From a checkpoint of a small transformer trained on Wikipedia: 8 heads of 64, 74.1M parameters.
MLP neurons of a small language model. Each row is named by its layer, matrix (up: input weights) and neuron, and shows model dimensions 272-399. Each number is 128 + 24 x the weight over its row's rms, rounded and kept within 0 to 255.
Before each neuron's rows, "fires on" lists the tokens most often at its 100 highest values on Wikipedia text that the model never trained on.

fires on: ",", "—", " –", " -"
L8.up1024 [108 127 127  94 136 208 124 158 119 122 126 141 149  99 141 122 115 103 119 140 136  99 144  87 118 128  76 123 111 119 178 134 136 119 150  77 111  98 110 153 103 145 147 144 138 162  89 166  78 106 145 133 148 112 127 115 156 138 112 134 137 102 106 150 132 143 105 101 138 148 125 163 137 130 101 101 127 110 130 138 179 184 114 123  76 119 145 138  90 139 127 142  93 100 168 152 133 190 117 105 121 125 124 145 162 135 167 118 126 136 113  90 110 162 120 134 101 185 127 118 163 119 143 111 131 131 112 125]

fires on: " also", ",", " by"
L8.up499 [156 118 122 114 120 194 121 159 137 140 138 129 102 111 140 117 155 146 136 106 189 107 101 177 138 106 114 110 149 141 185 143 102 149  90 135 128 158 133 131  79 118 149 122 102 115 124 147  84 152  87 130 168 136 132 120 102 153 116 107 141 103  83 137  97 121 101 111 114  97 110 161 156 142 119 106 149 116 135 109 128 110 146  84 106 132 131 138  96 149 117 152 115 112  91 182 104 157 126 108 130 131 154 101 108 139 167 116 150 104 105 135  96 187 133 175 144 159 124  83 140 147 132 125 113 146 125 163]

fires on: ",", " called", ":", " named", " such", " as"
L3.up145 [107 156 141 108 124 154 101  94 114 178 142  80  89 146 110 123 132 134 155 114 110 140 104 161 137 119 153 131 158 104 137 127 122 153 154 110  99  66 149 149  82 131 113 107  96 147 130 152 116 135 132 136 130 157 162 118 114 149 170 105 134 204 141 143 148  85 145  98 106 116 100 104 112 165  95 125 168  99 107 165 137 185 146 143 111 143  49 152 131 127 136 153 106 135 149 127 124 118  98 131 138 111 117  40 138 130 184 136 123 129 131 141 135 151 161  89 138  95 170 123 149 140 164 161 153 119 115 109]

fires on: " |", " in", " of", "\n", " including"
L8.up1072 [153 118 136 105 139 136 128 132 102 114 104 153 105 124 139 136 132 157  97 141 149 133 129 164 112 175  94 128  82 142 153 125 104 105 141  78 138 102 139 103 171 191 148 105 122 158 143 115 149 115 173 120 198 143 137 159 160 115 130  88 124 103 182 167 148 118 154 108 125 120 105  96 141 152 109 139 139 104 138 110 102 117 155 154 142  95  63 140 117 116 151 143 129 154 137 104 146 148 143 135 118 113 114  84  93  94 115 148 139 145 165 120 140 134 143 145 174 106 139  94 116 105 151 125 140 146 118 123]

fires on: ".", ","
L3.up645 [163 159 102 108 146 127 114 150 145 155 124  87 137 144 138 135  84 140  94 130 131 129 111 110 162 132 131 136 182 108 105 114 166 126 187  94 123 141 118 129 110 119 112 127 150 131 116 143 121 114 150 132 126 124 167  93 157 117 162 124  79 162 117 123 133  91 137  92 115  91 103 130  92 121 161 145 137 100 142 107 121 132 153 146  95 152 145 124 108  96 140 161 163 164 129 104 152  95 117 148 118 159 136 180 155 136 144 141 108 154 139 132 157 106 103 113 130 148 113 119 154  98  88 125  79 119 126 159]

fires on: " not", ":", " including", " included", " include", " as"
L8.up1160 [116 148 145 150 114 127 103  93 127 150 122 137 133 150 111  93 123 134 169 119 130 109 144 129  98 132 108  80 137 120 154 112 112 187 194 137 107 112  88 183 103 142 129 141 132 113  83 101 135 131 141 150 124 169 163 124 108 172 125 142 117 171 131 127 103 128 127  98  91  98 127 104  92 125 144 138 199 167 138 159 120 156 119 146 167 183  98 126  91 158  95 126 143 136 159 122  91 129 110 152 127 141 133  90 140 128 120 144 109 154 107 112  91 150 132 132 148 139 182 129 140 139 157 118 115 112 164 108]

fires on: " |", " a", " as", " became"
L14.up57 [141 163 172 104 107 128  94 142 163 110 127 142 153 144 164 138 112  99 126  99 164 163  99 123 127 129 113 152  99 131  83 163 133 139 138 147 107 116 136 128  77 128  89 150 117 119 163 180 152 104 107 135 126 145 136 160 134 115 119 126  85 140 130 139 145 113 160 142 133 118 104 125 132 123 104 128 131 129 147 143 121 185 147 136 159 173  95 113 100 145 130 125  94 133 111 155 107  86 127 137 121  99 113 100 135 136 114 114 172 107 105 155 134 136 129 130 123 125 134 118 121  99 131 140 146  84 159 161]

fires on: ",", " was", " as", " Chief", " ("
L14.up595 [123 122  91 119 152 149 152 146 115 151 151 135 151 156  89 115 127  97 107 107 132 191 126 140 106 123 143 135 116 126 115 106 125 137 132 110 105 140 101  99 190 145 128 145 123 113  98 174 115 149 139 153 137 144 114 139  73 149 113 114 124 122 100 118 144 152 113 163 102 153 147 142 120 174 117  75 131 179 113 132 132 173 109 158 116 138 126  84 109 135 150 130  93 143 109 126  87 134 105 131 112 114 143 124 125 109 137 154 134 151 158 133 152 148 140 161 129 120 129 124 142 105 115  87 203  69 118  88]

fires on: "'", "E", " =", " is", "S", "al"
L8.up1110 [119 143 126 151 137 171 133 109 160 144 136 103 146 155 149 142  97 141 124 142 132 110 175 126 147 157  75 117 159 143 128 123 126 150  96  87 130 148 105 181 154 141 125 111 114 108 120 110 133 108 125 108 139 169 148  97 100 139 139 124 134 142 111  97  85 111 122 136 125 163 106 121 137 129 126  97 144 116  94 117 133 110 159 132 126 125 171 121  94 159 132 126 178  88 129 138 155 110 112  80 142  77 123 115  74 122  88 105 130 137 134 111 140 165 143  96 113 153  97 113 176 108 105 118 112 176 106 157]

fires on: "s", "'", " of", "based"
L8.up468 [113 128 133 148 110 120 120 131  95 126 133 119 142  77 125 142 151 151 139 104 142 119 141 114 110 136 137  89 134 131  60 142 112 141 136 141 122 142 121 123 144 138  93 140 113 146 116 116 133 131 122 188 162 142  98 147 127 131 122 146 119 130 155 113 123 126 153  93 134 128 187 131 173 103 187 139 117 142  74  94 108 127 121  99 150 156 131 172 119 166 147 156 151 128 157 137 124  80 109 153  86  88 125 135 129 130 139 114 122 172 119 151 143 158 103 141 112  89 118 147 121 155  98 136 121 142 139 143]

fires on: "s", " |", " of", " War"
L3.up943 [107  98 125 134 133 146 161 149 137 106  79 118  89 146 103 138 100 173 142 112 115 109 160 129 129 148  88 103 124 125 141 143 162 134 126 139 113 148 164 110 158 195 120 131 168 114 116 165  97 138 118 127 156 137 138 103  98 136  83 119 100 166  64  90 102  92 165 110 134 130 142 136 106 135 124 117 131 108 106  72 132 134 111 116 115  84 117 130 114 169 149 130  83 132 135  94 121 111 137 143 150 163  77 137 130 164 116 122 128 126 146 125 117 139 200 149 129 116 125  94 120 166 160 109 129  97 157 143]

fires on: " |", ":"
L3.up1069 [111 155 113 108 121  90 179 155 159 117 154 135 170 173 144 117 153  99 108 130 102 157 145 140  70  75 110 132 179 112 153 136 102 155  99 110 145 132 155 131 115 143 117 143 105 134 157 133  69 126 108  99 105 121 113  93 117 132 123 135 115 156 120 121 141 111 146 147 131 114  99 116 106 174 108 102  84 141  99 111 176 142 139 170 114 124  70 119 152 200  81 110  88 132 143 133 138 128 121 107 106  74  82 169 150  84 159 104 133 168 133  90 127 134 142 107 142 118 143 103 149 119 113 144 152  89 184 134]

fires on: ",", " and"
L8.up1500 [103 150 151 117 125 171 103 134 118 104 146 103 136 102  98 104 167 117 178 109 174  66 141 180 139 136  79 101 116 144 110  99 105 104 113 112 126 123 109 122 125 144 105 152 124 144 108 169 157 143 109 118 127 138 103 102 138 175 126  92  94  90 125 132 126  94 103 120  99 127 134 116 173 127 156 102 127 100 134 117 140 142 132 158 100 113 104 132 105 117 136 158 124 128 136 106 136  87 120  95 143 107 112 144 109 143 146 126 141 112 137 140 163 145 111 160 142 126 112 127 130 144 165 111 127 127 115 124]

fires on: ".", ",", "\n", ";", ":"
L14.up802 [119 100 109 157 169 138 144 134 111  97 118 155 129 128 130 106 128 122 125 116 117 129 102 144 123 109 105  94 127  90 140 116 150 106 148 166  82  82 126 127  97 137 128 156 154 138 119 130 144 141 103 142 140 144 116 139 113 119 135 107 171 145 131 103 132 120 134 145 150 108 167 113 124 127  90 136  90 125 120 110 147 124 126  79  98 112 133 162 114 160 141 110 100 130 115 125 144 132 153 143 139 109 175 149 127 158 134 116 128 145 103 140 148 139 150 136 128 132 140 121 138 133  96 131 164 131 109 163]

fires on: ",", "—"
L8.up911 [111 128 120 142  96 171 134 151 140 141 113 131 136 113  97 154 127 117 110 133 155 109 135 131 129 106 146  84 107 135 117 103 128 135 118 129 164 133 109 151 130 143 118 147  94 133 113 188 132 133 147 126 164 127 128 158 126 168 101 133  93  77 118 144 145 102 141 114  70 121  98 137 114 114 103 109 145 143 102 141 166 156 156 128 161 155  90 162  85 129 121 169  89 130 171 186 129 127 140 104 139 149 132 126 122 132 140 129 198  96 116 126 127 131 113 132 103 168 121 108 123 156  96 112 129 114 125 165]

fires on: "==", " ==", "===", "\n", " ==="
L3.up1320 [149 143 118 141 142 116 133  92 113 117 101 116 135 119 150  80 134 117 136 126 127 100 122 151 150  98 123 120 177 139 151  92 125  68  99 133 123 154  72 117 121 165 108  98 138 114  88 103 128 207 131 122  99  77 124 122 104 137 104 153 100 135  73 131 153 113 146 122 110 113 125 145 117 124  68 120 156  83 112 128 141 165 147 104 199 104 118 177 151 126 121 140 109 125 118 162 134 148 174 129 115 116  85 121 141 145 114 120 124 156 142 137 127 119  82 133 128 144  98 119  95 139 108 123 143 153 124 175]

fires on: " re", " de", " of", "Re", " Re"
L8.up273 [146 145 172 128 114 120 131 153 118 129 117 129 151  88 115 104 140 130 116 170 106 185 122 132 120 126 137  87 155 134 161 145 143 147 166 142 126 123 135  80 123 130 146 113 145 149 133 163  75 171 164 136 158 106 116  89 106 148 128 121 162 122 112 116 115  50 102 111 105 126 124 139 131 122 103 138 152 103 176 101 143  95 127  88 136 122 137 165  88 133 111  85 140 160 161 129 156 122 129 168 166 133 120  87  95 122 147 147 125 131 134 192 111 180 110 145  91  99 107 135 126  79 146 148  93 134 142 110]

fires on: " +", "it", "i", " Z", "id"
L3.up913 [105 141 137 148 180 128 155 125 145 148 126 129 117  99 148 140 120 125 118 121 101 151 104 106 111 126 168 106  90 159 126 122 117 112 145 123 152 158 163 138 106 109 140 169  80 147 130 115 131 125 140 178 163  88 126 103 117  85 110 102 111 121 145 136 165 133 104 109 132  80  96 120 123 117 121 109 128 165 123 150 111 103 140 130 131 150 144 138 156 109 125  90 132 104 119 142 111 129 152  95 115  97 114 118 144 111 177 150  75 112 132 170 112 110 109 103 159  89 168 129 119 108 115  84 116  91 145 125]

fires on: " of", " U", " |", " v", " 1"
L3.up923 [159 144 149 133 186 128 128 121 127 123 169 116 157 110 154 151 115 143  99 114 118 131 125  95  94 115 136 153 114 117  92 143 128 130 144 105 169 131 156 131 159 177 173 130  79 111 118 142 120 156 140 158 120 127 116 115  96 129 159 137 146 155 133 115 195 125  81 150 117 119 183 171 150 148 100 108 124 143  95 161 138 143 123 103 144 151  98 132 137 140 132 107 133 146 123 116 198 145 148 115 135 121 153 137  84 137 137 107 125 163 114 141  88 172  86 117 149 128 137 135 111  83  96 112 147 125 133 158]

fires on: " to", " which", "C", "\n", " that"
L3.up1280 [148 136 183 136 125  97 148  81 120 151 140  81 129 138 159 126 177 111 139 166 102 115 121 111 116 157  93 150 112 151 152 153 136 111 124 129 105 151 154 126 127 150 100 124 157 112 144 112 134 163  77 137  79 138 128 131 161 141 122 122 149 106 118 163 162 157 125 142 129 116 104  87 155 118 120 145 138 135 129  99 163 135  63 130 129 108 112 144 103  95 102 138 120 130 165 126 111  98  91 126 117 111 106 136 198 121 115 156 119 166 107  86 109  87 107 146 149 111  99 120  74 128 124 152 132 132 163 106]

fires on: ",", ".", ";", " and", " ("
L8.up1691 [117 112 130  89 126  85 179 123  84 137 159 118 176 140 143 177 135  78  95 110 139 119 147 127 101 122 118 101 104 107 146 174 155 114 142 139  97  95 124 123 115 123 122 153 162 123 112 140 147 129 156 107 122 147  90 157 142 155 119 138 135 159 109 110 138 127 105  78 128 139 165 118 161 123 156 116 167 131 126 122 114 115 171  93 124 131 167  88 139 135 134 108 147 131  96 110 160 116 120 124 107 138 183 128 143 146 124 158 140 126 122 125  83 141 120  84 114 127 177 108 131 155 124 101 180 116 140 114]

fires on: " |", "."
L14.up430 [150 121 142 107 108 137 118 158 143 150 142 140 118 137  63 156 115 141 135 123 131  98 121 159 208 135 119 124 153  88 102 151 163 100 113  89 135 133  92 170 142  84 141 115 134 162 152 144 119 117 119 140 120 138 137  93 152 116  85  89 149 144 125 157 180  89 100  65 153 103 128 132 156 165 124  97 165 114 145 100 146 147 154 131 111 130  94 167 150 136 105 162 142 166 135 160 134  92 167 133 108 122 115 209 115 104 133 129 139 132 110 160 163  96 118  93 104 160 144 102 124 128 149 128 131 148 145 150]

fires on: " New", " a", " of", " re"
L14.up922 [118 109 134 118 101 120 155 166  87  87 126 125 128 122 116 152 152 114 134 103 135 154 129 137 129 118 136 162  86 146 146 127 127 177 125 124 107  96 131 120 120 142 156 117 132 143  92 143 113 118 101 117 133 132  99 128 131 156 123  85  75 113 124 167 123 103 130 131  93 134  60 143 122 135 112 135  87 181 133 154 123 138 134 107 118  88 144 142  86 127 121 166 136 130 113 165 133  64 114  91 106 127 139  99  92 107  97  59 108 136 149 160  93 161 122 104 160 128 162 144 153 134 113 145  99 124 135  91]

fires on: " would", " to", " C", " a", " may", " were"
L14.up1598 [141 106 182 114 123 118  92 136 125 107 141 119 102  89 138  96 109 122 122 144 111 109 141 122 136 140 100 151 138 162 159 130 103 156 118 107  96 161 163 115 138 157 122 121 131 120 122 118  99 108 103 137 103 129 150 137 105 106 135 165 118 119 109 112 119 138 193 152 142 139 133 113 142 100  76 141 126 162 127 131 116 159 107 115 144 113 120 134 100 154  98 116 113 136 158 112 135  68 132 124 155 126 127 140  65 122 128  97 115 129 113 144 152 157 134 147 147 172 165 143  91 120 137 134 150 112  98 131]

fires on: "---|---|---|---|", ":", "W", " |", " ", " FW"
L3.up1588 [134 120 115  97 149 123 124 188 118  81 146 124 126 186 121 139 140 132 103  93 172 128  99 134  86 101  93 153 134 121 102 158 122 129 112 134  88 147 131 120  85 115 143 125 103 121 116 147 113 117  99  75 122 124 126  92 102 145 156 123 132  86 135 134 185 112 127 124 133 128 106 145 136 133 131 128 121 133  75 101 146 117 117  97  92 142 146 119 140 157 127 132 140 107 136  57 133 122  79 111 128 100 163 128 113 142  94 127 124 111  81 131 121 123 104 108 127  95 127 103 120 132 151 100 142  88 130 160]

fires on: "\n", " |", "|"
L3.up1399 [134 133 134 115 123 126 157  86 138 148 110 124 120 149 139 135 136 178 138 127 134 153 163 115 136 153  97 169 127 130 162 144 106 106 129 104 146 192  92 107 109 128 150 120 152 133 143 140 147 134 137  98 125  97 113  87 106 173 101 102 121 118 108 167  96 118 136 126 163 149 113 160 142 142 125 123 123 153 129 109 148 161 118 120  84 117  77 115 110 117 148  98 100  89  69 101 146 125 122 100 178 140 164 122 148 146 145 115 124 165 125 123 117 144 174 131 138  86 132 134 124 126  92 102 137 135 137 131]

fires on: " and", ",", " the", " of", " in"
L8.up1746 [ 82 112 133 113 157 148  84 134 130 135 128  97 146 114 135 118 157 111 198 152 104 148 139 150 136 109 133 103 124 112 167 148 118 146 135 106 124 107 149 170 129 127 137  74  98 184 120 143 141 141 105 106 155 177  63  85  97  90 181 143 145 140 150 134  88 129  98 100 101 108 128 135 124 127 135 149 127 142 106 138 151 166 127 125 178 114 124 156 153 132 130 109 119 135 137 135 126 148 171 108 125 130 142 158  92  80 141  94  90 161 169  91 120 104 114 115 131 129 114  98 137 143 146 113 127 116 141 130]

fires on: ",", " |", "-", ";", "|"
L3.up1391 [130 107 142  98 139 147 104 113  90 145 165 118 180 103 104 133 139 157 128 131 104 172 162 106 109 162  97 117 104 101 126 132 121  87 144 106 116  84 158 145 136 143 126 147 129 158 129 124 142 157  97 115 137 153 108  99 172 120 119 109 141  76 156 126 112 141 116 124 136 158 110 152 114 112 161 142 117 123 147 113 137  77 124  90 119 119 125 141 111 119 101 138 117 117 107 107  90 116 137 172 161 102 137  88 141 108 165 129 168 131 127 116 120 165 121 152 135  95 154 136 121 154 158 131 150 140 148 152]

fires on: " |", " have", " /", " ("
L3.up1554 [102 110 122 131 157 108 144 139 136  96 154 135 119 137  86  93 112 148 146 117  97 143 156 154 130 130  87 112 126 150 120 134 139 103 103 170 106 107 152 108 115 114 112 115 106 115 112 117 150 101 103 164 119 149 107  91 158 129 149 145 165 119 120 148 136 101  99 121 148 125 111 113 129  99 156 146 118 114 132 170 137  93 120 111 117 116 144 140 106 118 125 113 151 127  94 103 147 137 194 135 135 167 129 153 152 136 136 144 139 163 113 153  79 114  97 173 137  88 124 160 104  90 121 130 106 111 127 129]

fires on: "'", " the", "s", " and", " second"
L14.up1658 [128 155 132 155 147 156 150 142  87 120 123 107 149  91 112  89 169 130 104  78 122 140  99 177 156 140 129 107 136 133 111 160 160 159  90 150 132 137 102 135 124 134 116  90 119 182 128 125 124 119 130 133 113 110 131 154 136  97 182 131 121  96  90 152 168 136 135 132 107  96 139 136  84  96 144 128  85 133 109  83 150 109 115 145  78 177 119 136 127 133 117 133 129 163 131 187 149  93 144 141 141 132 126 132 135 144 153 102 130 129 133 143 133 121 136 111 122 104 128 147 180 111 114 149 136  96 133 137]

fires on: "\n", "):"
L3.up1328 [123 123 107 136 108 151 104 130 144 131 130 102 114 112  95 134 118  81 114 122 125 158 131 131  97 148 136 132 101 147 168 139 113 115 129 132 137 140 131 104 113 153 138 116 107 152 185 157 149  84 148 126 129 141  95  77 128 141 135  90 136 182 118 126 134 103 137  87 119  89 106 156 148 132 104 146 136 132 108 117 112 136 117 144 128 112  80 115 150 141 152  83 119 134 124 155 123 141 127  84 183 148 115 135  98 108 123 124 109 137 186 117 128 133 131 141 104 102 137 109 104  94 136 129 149 147 126 155]

fires on: "\"", " as", ".\"", " ["
L3.up434 [ 88  92 123 126 136 108 110 120 136 112 162 111 106 108 129 130 169 125 114 150 138 189 182 106 115 123 139 125 128 121 163 161 148 100 119 147 175 128 178 163  94 130 146 108 154 130 139 166 118  54 145 115 131 156  72  81 129 136  67 140 139 100 121 170 109 134 131 147 167 131 167 117 152 125 112 143 105 127 129 136 173 157 147 135 114 116  66 169 128 128 110 139 128 153 171 116 162 136 163 126  99 145 136 139 152 155 142 168 144 178 126 130 144 166  91 122 148 118 106 112 114 159 109  96 127 126 134 113]

fires on: " was", " a", ".", " (", " been", " as"
L14.up848 [139 162 162 107 121 161 138 152 138 152 135 159 142 143  88  82 127 104 120 142 148 145 134 172 131 114 136 141 134 134 129 126 132 110  92 122 122 114 145 112 115 151 150 178 134 130 133 215 103 161  99 126 123  91  98 122 158 107 147 140 113 118 122 161 120 130 148  72 143 108 148 149  99 138 135  88 143 120 123 162 132 182 139 121 150  97 133 129 115 164 121 146 158  97 119  86 108 139 123 110  91  97 124  89 171 142 128 121 122 151  99 138 163 123 134 168 118  69 136 145 102  99 170 101 153 112 158 108]

fires on: " of", "s", "ga", "S", "m"
L3.up473 [151 134 163 148 118 158  86 158 188 130 134 111 116 112 112 133  92 117 132  87  90  94 129 145  72 107 159 114 159 126 107 130 105 112 118  96 104 128 142 119 117 168 117 105 102 132 118 117 137 164 126  96 123 110 137 171 119 174 113  77 157 149 124 135 113 147  99 116 116 132 121 141 150 169 141 126 128 100 119 117 160 131 142 130 130  87 107 141 131 115 111 115 149 129  93 120  94 169 104 159 121 114 110 140 114 164 135 128 135 124 141  97 124 121 145 102 124 105 120 110 130 147 110 113 122 115 112 137]

fires on: " of", " |", " that", ":", " 3", " which"
L3.up970 [135 156 151 123 122 103 111 124 136 165 122 148 126 102 110 147 179  62  90 138  74 123 116  96 177 131 171 138  85  84 104 127 145 108 105 123 133 105 145 143  96 159 109 164 166 103 124 108 147 128 138 125  91 203 138  75 125  90 194 101 127 151 110  40 119 108 120 115 127 110 123  94 129 111  99 151  95 148 101 131 150 151 123 119 126 115 128 168 123 136 164 145 147  96 131 137 118 122  95  82 115 136 156  89 175 150  95 157 155 100 123 144 115 115 129  99 153 162 168 104 109 142 164 164 149  99 106 110]

fires on: " a", " the", " as"
L14.up1283 [ 94 113 139 188 152 153 100 120  98 155 178  98  78 155 139  64 160 130 154 160 130 133 124  89 138 160 143 112 137 172 157 160 150 155 107 110 120 132 120 153 131  98 122  95 144 129 154 115 130  99 125  93 147 122 119 124  88 128 138 153 150 143 123 149 110 123 123 139 140 136 189 134 154 130 111 128 123 101 118 128  78 153 133  83 137 133 136 125 145 121 139 140  73 152 194 138 164 113 113 111 143 113 119 129 104 108 119 108 132 106 139 149 162 108  82 134 110  84 166 113 116 158 128 113 176  65 139 134]

fires on: " |", ",", " ", "-"
L3.up1569 [160 122 167 183 110 132 151 169 147  76 115  64 101 129 143 122 199 145 106 113 109  99 125 122 142 101 127 113 126 161  99  92 168  98 103 114 137 156 149 134 141 139 123 171 153 146 139 137 121 154 125 136 132  86 112 115 155 125 134 101  90 140  89 153 109 107 170 101 103 135  90 144 135 162 144 134 146  77 109  90 139 155 115 117 146  71 141 133 100 156 116 127  97 188 141 133 149 121 137 131 116 138  97  91 135 114 133 157 150 114 121 105 144 141 122 139 133 106 129 105 161 140 133 100  93 126 157 108]

fires on: " |", ":", ",", " of", " ("
L3.up666 [ 93 160 143  60  97  76 105 144 135 107  98 109 117 125  98 146 127 154 135 112 102 125 127 117 138 165 144 152 186 117 165 171 137 101 135 132 117 121 133 118 148 139 108  85 109 100 103 122 151  96  87 122 105  94 128 117 126  79 143 160 152 126 118 125 138  91  66 115 107 110  98 135 117 130 116 127 133 132 120 156 160  97 110 117 139 137 123 186 115  96 181 127 145 138 134 131 136 149 140 168 130 146 119 102 121 135 132 156 132 160 132 109 136 137  95  80 113  92 118 165  74 148 102 126 127 118 105 110]

fires on: ",", " |", " and", ":", "s"
L3.up1037 [108 115 150 148 124 119 161 144 164 130 107 111  97 119 111 152 115  88 149  71 127 123 147 118 117 105 129 131 175 167 135  91 123 107 112 149 142 131 111 153 188 105  82 114 162 152 135 158 116 134 128 136 135 144 141 118 122 125 119 128 133 122 115 156 134 111  98 100  98 152 107 159  78 108 185 137 116 116 138 123 100 111 115 121 150  56 142 167 126 163 158 142 121 125 102  74 141 125 143 108 107 137 118 161 137 143 131 163 111 108 114 121 133 136 161 148 150 162  72 144 116 142 128 111 144 146 148 129]

fires on: "\n", "==", " also", "'", " ==", "C"
L3.up1018 [144 128 132 137  99 134 146 130 100 111 127 150 124 129 163 142  88 137 137 109 124 106 133 167 129 152 141  94 139 135 115 137 102 123  62 168 107 147 118 149 192 163 131 163 149 107 100 118 100 123 122 125 108 122 138 151 131 130 102 144  89  99  94 116 128 127 139 149 110 125 168 102 162 143  97 141 154  85  85 122 148 128  90 110 131 100 138 148 155 155 153 131 117 117 116 116 129 171 115 120 118 137 175 142 104 123 125 114 125 124 119 152  95 154 130 165 102 118 114 124 132 166 134 104 157  93 108 160]

fires on: " as", " at", " off", "–", " along", " over"
L8.up822 [ 89  86 140 144 138 109 107 142 117 130 151 160  68 127 159 149 153 130  91 104 145 131 167 113 159 137 115 141 159 108 154  92 146 130 156  92 138 119 103 171 126 100 170 128 123 129 157 180 132 110 128 107 168  80 138 148 100 114 147 123 114 139 142 157 138 125 124 115 111 131 156 134 102 129 138 136 134  91 134 115 167 144 136  96 129 155 150 107 136 121 205 128 117 146 190 157 101 145  85  92 100 136 136 168 162 123 141  96 162 114 101 137 132 136 101 134 144 142 146 149 115 101 151 130 174 128 135 126]

fires on: " |", " ("
L14.up395 [130 164 158 142  93 104 139 151 127 138 159 129 130 130 134 133 120 146 116 133 151 180 144 126 140 145 140 128 111 160 150 121 133 119 148 134 142 131 146 116 111 102 125 138 102 128 128 143 144 143 102 128 121 121  88 106 157 100  96 108 133 149 147 152 131 165 137 122 154 159 105 109 112 102  96 128 127 130  87 170 107  97  94 144 110 178 107 132  98 146 143 129 150  97 115 135 102  94 138 177 140 122 149 113 145 135 111  99 101 119  84 132  97 120 142 117 157 101 124 140 117 170 156 162 136 147 148 139]

fires on: " from", "-", "'", " of", " with"
L8.up1465 [136 145 117 126  95 135 108 119 129  98 138 112 132 125 166 166 153 139 169  84  92 140  99 116 125  93 126  92 151 124 144 120 111 106 154 158 125 141 148 140 152 121 109 159 120  77 122 154 172  87  82 136 101 153 143 118 141 138  92 135 137 163 117 159 100 145 180 117 119 120 158 141 139 125 134 114 127 171 142  79 126 124 111 164 126 115 125 140 133 173 117 169 159 155 164 130 152 132 126 175 129 134 131 169  95 116 128 150 137 188 130 138  87 173  99 108  82 148  94 114 111 143 138 105 144 119 155 118]

fires on: " de", " F", " New", " re", " S", " Re"
L14.up779 [146 108 160 113 154 143  96 122  94  87 120 135 137 106 121 160  99 129 133  88 153 120 136 149  99 143 107 139 123 149 108 129 120 127 130 167  47 132 154 121 105 138 128 147  78  65 116 154 153 113 174  91 157 178 149 124 116 137 135 140 157 133 163 142 118 114 163 111 131 170 123 139 153 106 127 151  99 134 123 102 112 123 137  88 117 138 114 116 133  96 130 164 103 112 151 139 134 114 158 138 179  99 122 108 105 117 149 102 122 133 155 146 115 150 152 106  82 116 181 112 103 107 111 182 107 133 138  88]

fires on: " to", "s", ",", "\n", " of"
L3.up1212 [156 154 119 135  85 105 139 157 141 147 154 159 164 148 138 132 162 167 135 112  79 103 141 114  93 111 131 106 151  98  89 106 157 132 131 130 117 141  90 144 119  98 130  81 131 105  78 139 147 131 111 138 105 163 143 152 131 123 130 136 120 124 118 147 106 113 125 107  86 161 142 104 115 167 121  92 135 118 119 136 149 123 103 163 113  89 119 161 131 120 122 110 140 151 153 134 149  73 141 148 140 137 107 137 135 133 150 183 118 142 105  99 136 111 126 102  91  64 112 122 109 192  93 111 132 138 143 191]

fires on: "\n", " is", " was", ","
L3.up20 [172 148 114 131 152 114 145 107 121 118 137 147 113  89 132 154 171  81 138 165 113 100 139 153 117 125  69 110 142 147 140 107  86 153 103 147 106 154  96 142 135  77 144  92 115 101  92 150 114 133 131 138 126 169 111 111 108 163 132 153 123 157 161 139 115 159 119  97  91 149 128 124 133 166 105 127 112 134 142  84 202 123 165 144 145 121  93 116 107 119 134 114 153 170 119  97  76  73 106 132 111 134 133 148 126 119 127  97  97 154 142  79 135 114 102 123 133 119 163 181  89 103 143 129 121 103 128 130]

fires on: " |", "–17", " 13"
L14.up700 [145 151 161 119  77 148 168 109 139 167 170 174 161  93  77 129 140  80 139 149  90  98 147 124 117 111 100 140 159 124 127 144 157 146 126 152 102 153 119 126 124  96 126 134 171 115 147 145 172 157 132 166 116 161 132  58 131 156 133 115 133 140 111 134 117 122 125  91 128 130 143 154 153 154  93 109 123  99 124 113 122 167 119 112 144  95  82 141  91 128 129 120 116 123 151 106 123 103 119 126 137 128 124 121 116 105 137 110 150  89  88 155 120 133  98 144 144 112 136 152 116 140 150 159 132 136 129  84]